config.toml
n_head = 8
n_kv_head = 4
head_dim = 32
d_mlp = 704
vocab_size = 512
positions = "rope"
rope_fraction = 1.0
init_std_qkv = 0.0283
init_std_up = 0.0283
beta1 = 0.95
schedule = "wsd"
MLP neurons of a small language model. Each row is named by its layer, matrix (gate and up: input weights) and neuron, and shows model dimensions 48-175. Each number is 128 + 24 x the weight over its row's rms, rounded and kept within 0 to 255. Numbers have three digits each. A neuron's up and down rows have the sign that makes its largest values positive.
After each neuron's rows, "fires on" lists the tokens most often at its 100 highest values on Wikipedia text that the model never trained on.

L4.gate468:103125124149098136134131144157118157145164139137123165082126164146148161126105142152090124167131105135140107130137095161109096127150122176089094096125099125136105091106139138147133159115224137170140144108157128105152130138124093100120096090137115148110136132126132179131095189144138123090122129126071146121125161114121071100117130132094158137144147132141143101132112137147095106117140
L4.up468:152175152111151135126110108093114199101155088121112143144123104156161127116124131115099130113124120106121114165136075133151128116147138075092108127160121151162104148107103106127122098119199126173160156104177164118129120094123115142108151119119139146141102117083122172135081134150119121095113128200133154127168148115156126154132141108147165095141145129122080104142157142123088143124123
fires on: "i", "th", "a", "ic", "u", "t"

L4.gate673:122136155137136139097156112156136086088157088147126123133118127104101137078133160127111130101148139159126154087093104140120092120136128109133148144169101125137094138146157131154135152149115151158126127118124149145151122147133119144125107096176150096098146055126133148137111125128146119100050156122115091137145068107065162107147153118108144176142119139125122117074124140151136089132118
L4.up673:139140119122140116144117135162140165105152118102124143152124129142106087162150157111111114121141105182134135110156128113144105127113154128119138121149128146146121126092120105156169112090147116155140125135112140135159162098142138093112117142142148111123173108160146124107121111092133145133124127156169175167130132103120124163136132161154168132132125145096117146100113119122108168139109
fires on: "ed", "ing", "em", "en", "e"

L4.gate552:134099125143132128132134141171138143159146199177148102149091104118094156114106122140141127126123138125115145109153135136177142116123107141145145115130152121145159103151131149130140101138117095123110097122137152114093114109133115086132112190146204108149100105108105094146150127142145134116100136119141106182130169107122112143178121184142139132108170132115131117102130134109145118138159
L4.up552:130093117160173093133150133158151135127138129118150118135111080142154145149093117187134126122142111097122127095125159118178146098148107108127125145126126095134122129154134144116134061133084159112130132136192118139160145136109153102137150141129135173140133086135127119081123151144088120133134137118106121156113140165066096140123164110100160133142133154128122114145142151109109117137136
fires on: "al", "ic", "av", "y", "ry", "on"

L4.gate290:112128163125153129159150127142127125112137120166114090137106070117147175142173157098125160134147146109131126126159151142105089156128124143100115151152115140110154116168104121137124135144118153147136148173140136133141151108161135092188131140144104137112075139132148122100160137140146108112141109142170136142126161148151164118130123105169106146128171129140129096107096148181108168146153
L4.up290:106118133126140132131115130088095157126137085146122134145160156136124124124132129132175148097089124141168178098123106137164132136117135084123121109133122129099106125192071096163125151148115099129111114087102131142109151163148082154094099118126127164121122163112142111109123155128130137129118099112131156109160114109146155111166117136139166126161080136133160101111094186116153101179152
fires on: "ver", "ou", "ro", "a", "l"

L4.gate456:106159113147128094133157115095128155168164116150103101106113146105103152125125077152102176119082102106085140138099143095161120105100131131094143115137118121132106145136106101119146141097126081121133077112168133116140115101106137114154087104131133150157143137123095138130144102060124121116119167143150089076168136145178125157102154121135134096146160118124111138112083103115111136155124
L4.up456:103117110142146121125138144128136138101123129170130116130150106133098152114098142111097121126150158146163141166191123092158155142121129149120080110092143161127124126168136137150131090127089117127112180121151159130145112119126099066128167102107156126136159111153146096097105112136108142104154088167142099104113116131075111117151110129144150117148113139155108072191194105091111156127115
fires on: "g", "x", "al", "av", " Y", "t"

L4.gate169:126095143143183110150121104108115074143109102103153128157132149117158136124146115113126145131135111178166133116112142139125145125168120153097167130137101140127155124090100131128106127137120112134124121112086154128128126160148171127129097122182113150124116137110157144125134157162137117150090135160113159109142139101157134123175078128136122093077120126109148092124153155148123098102156
L4.up169:126136156123154141098076102111139081126096131074132143115138136150131204157164122115152124150146131145125147134116134167155083061149155142119109134138116135128164124123158117143113117118098115157119148180081099096128087137152096084113131171156105149130115069103124135104120142122080057121147137125139147155136114126150123101140113130122103144127140108131109125135111075149157135108091
fires on: "l", "w", "ow", "ed", "t"

L4.gate157:102163138133112133106122140116132181149155121165170116089118182109099145125086120128156142118100104149117128117144092122167111134143168113172122121080094107106114138124097099141113139134111125126077116134119133137113143127107076094156103101112085163085079125114086122100080095112155096153106137140116143116162110176155136188125152119161108134142132118151118099071127111116125148162096
L4.up157:104108114159116159141139144113158158199122108112130111160094112123120122136088145200150130157131093096149141153121131140156164142131091179129119150110090131112135132131107081179146084129124136159145119099133081164124128125194138126113115150109150112138119118131124142136082092165134145130161120109113133121103101118114076168106176122161120142116173140166086135156119112113133104107114
fires on: "as", "t", "on", "x", "ip"

L4.gate393:154143164142167137140117132151125136107103078149106146111118154086127122109122120133110120121151097150110143133123125099156133141115090152128101116101125138110128150162130133168155195120107157155119136148152101109122106153098128106106124112153131103109111099084178124144144194138111074147131126115158120124128160119135160130153160144127149156146167103102120136085100137129078136089131
L4.up393:129146143160145136143126111134105088134127125173075126106165103085130121135115157085130120172143113164069133160135139127101121080095119131118120117109124116129107124138138131141096112112165142121091143165131108108096155126131109134074092095101110144127090134153128112137142137112166129159131147113117161086105147131116145127139135115107193121108128157116166143098138122147111134125167
fires on: "ep", "og", "it", "if", "an"

L4.gate504:135124132162105155121153130109136131142151127182110141116155126123099156122139101138134128115112122145129095113131169175115153140160096100145160125160090100118088140143114126131152111079140109117128088114131143143105107108137134134135112120120153102097139137134128115078147185154168106152107180106138141073119130159164101126107106124121141130130112091143132163162122098154105111099126
L4.up504:151171144115129162075150088121171144148109105138144178150168153118099118100110151101105144118155137144138092105125146138142132091115132081163151120124163097133178145151148081165107152152134107125134129112149153111110175072170107144119134084143131169113090146103149119116131103119156090100095133126125122104107149158150105119110080144128109130145156081121117098139133144123075123155163
fires on: "a", "and", "ld", "i", "ac", "ic"

L4.gate677:160124111143131168121137107138130149133100106159143108139147116094119112109169137080107130109103159130129149073117137125124120134140143088097138120148097090084118125122091139118111126127123144128132106143160160135130096163110151107094118122135125136124124154195109140152096115119126133139127146170167136195113072132120140137109145135142103128153106150123169122142157122121147112120139
L4.up677:111106140141117160146137096154165117190122115155118086094125155118104127142143167127096120115162173162089120163113147132125117138135155137146137115105111168105180165131153124124097122132112131132129141112099148121097101152179117049149120140096139117126141139147138116101115109104138154144104151133089122157153086084133119198128153116141137118133164167152143147080122117075086096140174
fires on: "em", "m", "c", "er", "est", "ed"

L4.gate548:099099150136137143109102092132165142142160154141126142139124112159142114085121102127089152090138133140114154160161136131109112121131141131110163126105117169066088141133098123142117119116094117171138167153092158125097131142149115126120134115130115118157126123130176112108139128118130118113102140128134162163115076125114146132126094124117097130119165125093073116157121148115125157113075
L4.up548:140130125110120144155123109165130140187137128150075145177114125148170150106123130133121164116133126159116128150114131152093141144114151142144096131128133146121167146096110161088151141116083088113157133123142101114122117109117095100121156124138126169097143113169118160105145148150098115113151137116136103131164114165135163105122118113117085085073186148093117105113144162157093136150146
fires on: "l", "el", " K", "n", ".", "est"

L4.gate43:138143125148113110089173116109088130109167116133113120128136174124146142138173167140139145154083149131170115123110099137127106112145083141134112116069122119138105096125168123129130151116179121107157170122118120112142134110157094158130124169122086091129114158079130114086134112185159141102166131074134101129170124141135154114177108133104148127120149147101108159129159139116095134127116
L4.up43:123130138161141129109150094080140122169116079114092135144186089151136112135089087123078106138166163131144087122101101126151102159133114119114089115118152104133137110147165141084104135173123136162136146110149117112141124123069161147158123153136164104078148150115147093182124105148094120140108108080148116163126136150123113133102154129103154095160129118090122082139094124115103141151131
fires on: "ly", " Un", "un", "er", "is", ":"

L4.gate325:073143122104108107149121142124106121103045130163118120110143138111132122153104125118121145098125123152097139156165161151097090170135116094063125173112137088091086141112149119135122152117139101079116123154114088143157099129126176146156124155132145134172056107116138097121080137144136161150086166128158131142133094079106139119109106148090127123165124135156120139139132132123126144107151
L4.up325:100149103157158177112101118097106127101109149131135089116137133135138091172161116123140167101137142181154109122107141154128118135124123131069100147107204111129135159139111143107071177110128133131142142064101125127103104176128154148099153141138164083145111140123128145118129152147118131167098159121132102113113125163123155089111112125103121109131167064120161153148126089139137140126170
fires on: "s", "ation", "es", "ent", "m"

L4.gate410:128177150102104118107083133127105167111119115097098160122120155142179107118178151114120144120126163139133146131136134186121130152147143130169126123165172127153106091146143106152167155130133147089117115138134156150124159147090107112099125163115136134146102140124160116148145075140146149133097141116152157130169135099083133119101083107094116104162123128135116151140135124151139118122145
L4.up410:120158108134085126161124124151141134144080146086116111158136144119115150131147101158171106096176166154115131140115144134124142169137133151121136135097153148124122112105075113178137115097132153087095163133154177153121106130120134125151097134112114103173165156150127125124101082128180129169137138124099159125126157166100173085107113068099124123144200122152130123111123131093127125133120
fires on: "es", "s", "ers", "le"

L4.gate605:131088132123140070113168146142105093118094103155144113155140111138121128123137118138077166146147119136146118132116109149121148145110137132110112093073097164111094126119127146126122134154156148088077159141145114134153148152121141108100114175118080109118159094126141129143137135162117184109141123154157149138108153162120135141115129123112134112155128139143101125140142145134159148118154
L4.up605:152164134160102109127105166123144087129117087141145146124135154127088110139109117107113137122143105116135161134095147115104105140143133131175112165107114112134144102100127153114117114147122129124135157141092090103134158137142143097147190167127085166128102122123116155143142152214134123141096137135129105111164147143132168116150135094111127126154137115175153149134143125158140135121125
fires on: "l", "r", "p", "b", "le"

L4.gate688:132120112113112160137129098171147142143144107130128117128155125150160144125101131112082086163092124132170161154099094145125093143145140161126143115110160132172105136133099121166123122140159105120114114128096086113132141124115106118154110076115147164142080120124134096181101116094131127095123125100132140125106094151147154126128133145128124090070136132069106110119127118105120091167106
L4.up688:079109093130094172146112099136112153118137106160127104124119133163095139150066105112100161137129085127140174124110140122135074125137138151118140138115157138130121095116097135124127109116146117132069117133078096111112141082131092064139167126118145130163155118142160106174123143114078146143145120119157123119156113090094167128146120127092153082126113176136175127131119129090108134142139
fires on: "ad", "k", "if", "al", "h", "t"

L4.gate299:148080119137129089114111112111092115136140151135125145111127164138133149072083148107147108124093118110114142125126134145140119170128115102148078139065103150155135106125183107134124137123091090122078158137094152111142112118137106112124088165105152157112101152115115118118164149150151120136088176111163077124131108133128160126115132098144167145128142116106098100142130121139117152130128
L4.up299:135112134100121146110100138099114160155158155166137115141119090167112102103125152090114145186159098105191088108148138131120116165115134101130151152134139112116094120126125087137143096125087130104112126130122157128156075150121128134140121147108128127107124135106106121140149133126115124143166135152114090141124134124080137142159123132107151085130111110118099111114123125116141102118125
fires on: "ver", "ly", "y", "er", "ong", "ate"

L4.gate413:110106147099153108155147073107094136142141147147157168114123098149057161074115104142087096159107118102102128132113162104157129090145127141088104155097158122157142124102131140111110123128102154087149089126151151131133157101125137118096159098115094080123147135090115128122104124100149173134118133143132122122124136185143093083113089120127089156133106125118141180119141117137124137123070
L4.up413:098103099107143118113112143123116145116110153140137138147111177128144115100121139123134168164076138138139120145089143108126129103110127112146104157103160125120127137155100116095105107113144090101111129134104110137095113123142131097140188125072126111097128094154132134137139100145121114167169109148146133159096134116122124158078088187122115126101120119132138114126147075100116131164129
fires on: "p", "us", "os", "al", "s", "x"

L4.gate26:148119146105166121118126164130114071148127113078111143143126132145125108119100146165139132129181124179169127124155112185129111114164118110123093127090126129119105151103142120159123123112092149138124123176120106112155146101157098130112092136157140100117138111168132138125115159114119126156123112124145158131134061116135154148140114146114143089149126127118165104138147118072146137117158
L4.up26:102119110143129125112112145090149097109114087151149110128106093091149169110126147120129145166142056157156146095127122090116153116134164118159140120129118082193147153147125086145107123129063138141117138117079112135131135104126163140140141107127133161117100115068128116071141128141111104123121093087154099133145126164153121122131178121164114115144140147125133091179180153169130112151118
fires on: ",", "l", "r", "ed"

L4.gate262:103144125126103144085104114161156163120144165144151152144138127119139134113102108124100138092158158174113116157108148140108123133172103136108153125155104111095115144092140128129113151145104116172145135127117125131129112112125126177162109152114127130130139149141150147147111125187126098061177135109127126118137152096136145134118087189157102105122159119137127146094152103137123097089145
L4.up262:154105153154094125115129111133117137113149139127118146129128123114120126163102145128103094120156144147099123119108096140099150075105123157067103179183142116132078135154133099084139135137133117136057123134168132120134167135150098134119108173146140137149100151092121140119129158146107134112135136107112128118114078084148165141168153123153119142127083124151112126115126130118163135135148
fires on: "c", "h", "es"

L4.gate99:112138190134115134171185142116121111155114116130126139104123112148109170146134153111098139115070118151113121102086113113109164127096132196140107120112098103120122182145102123141136127078112129164146138103097135157080140127163094094140090163147102126110151098135116107152142087133127081197110177128100125094110150111146114099137087110135122133114181116139112128142115143133137124120110
L4.up99:136125107113115100122098138181117129139156121137119097138101143100132085111139131073091124125116147091170130144103134151135162128114137157099122153114103083118139161118076105125178140144105114120165129166098111080123084123152099125099141121120089136136105077209069087122146142101148079090130106151155159144119152122117078163137122085100133128099130095118135112135132116112107170125116
fires on: " Y", "l", "uc", "n", "Y", "ri"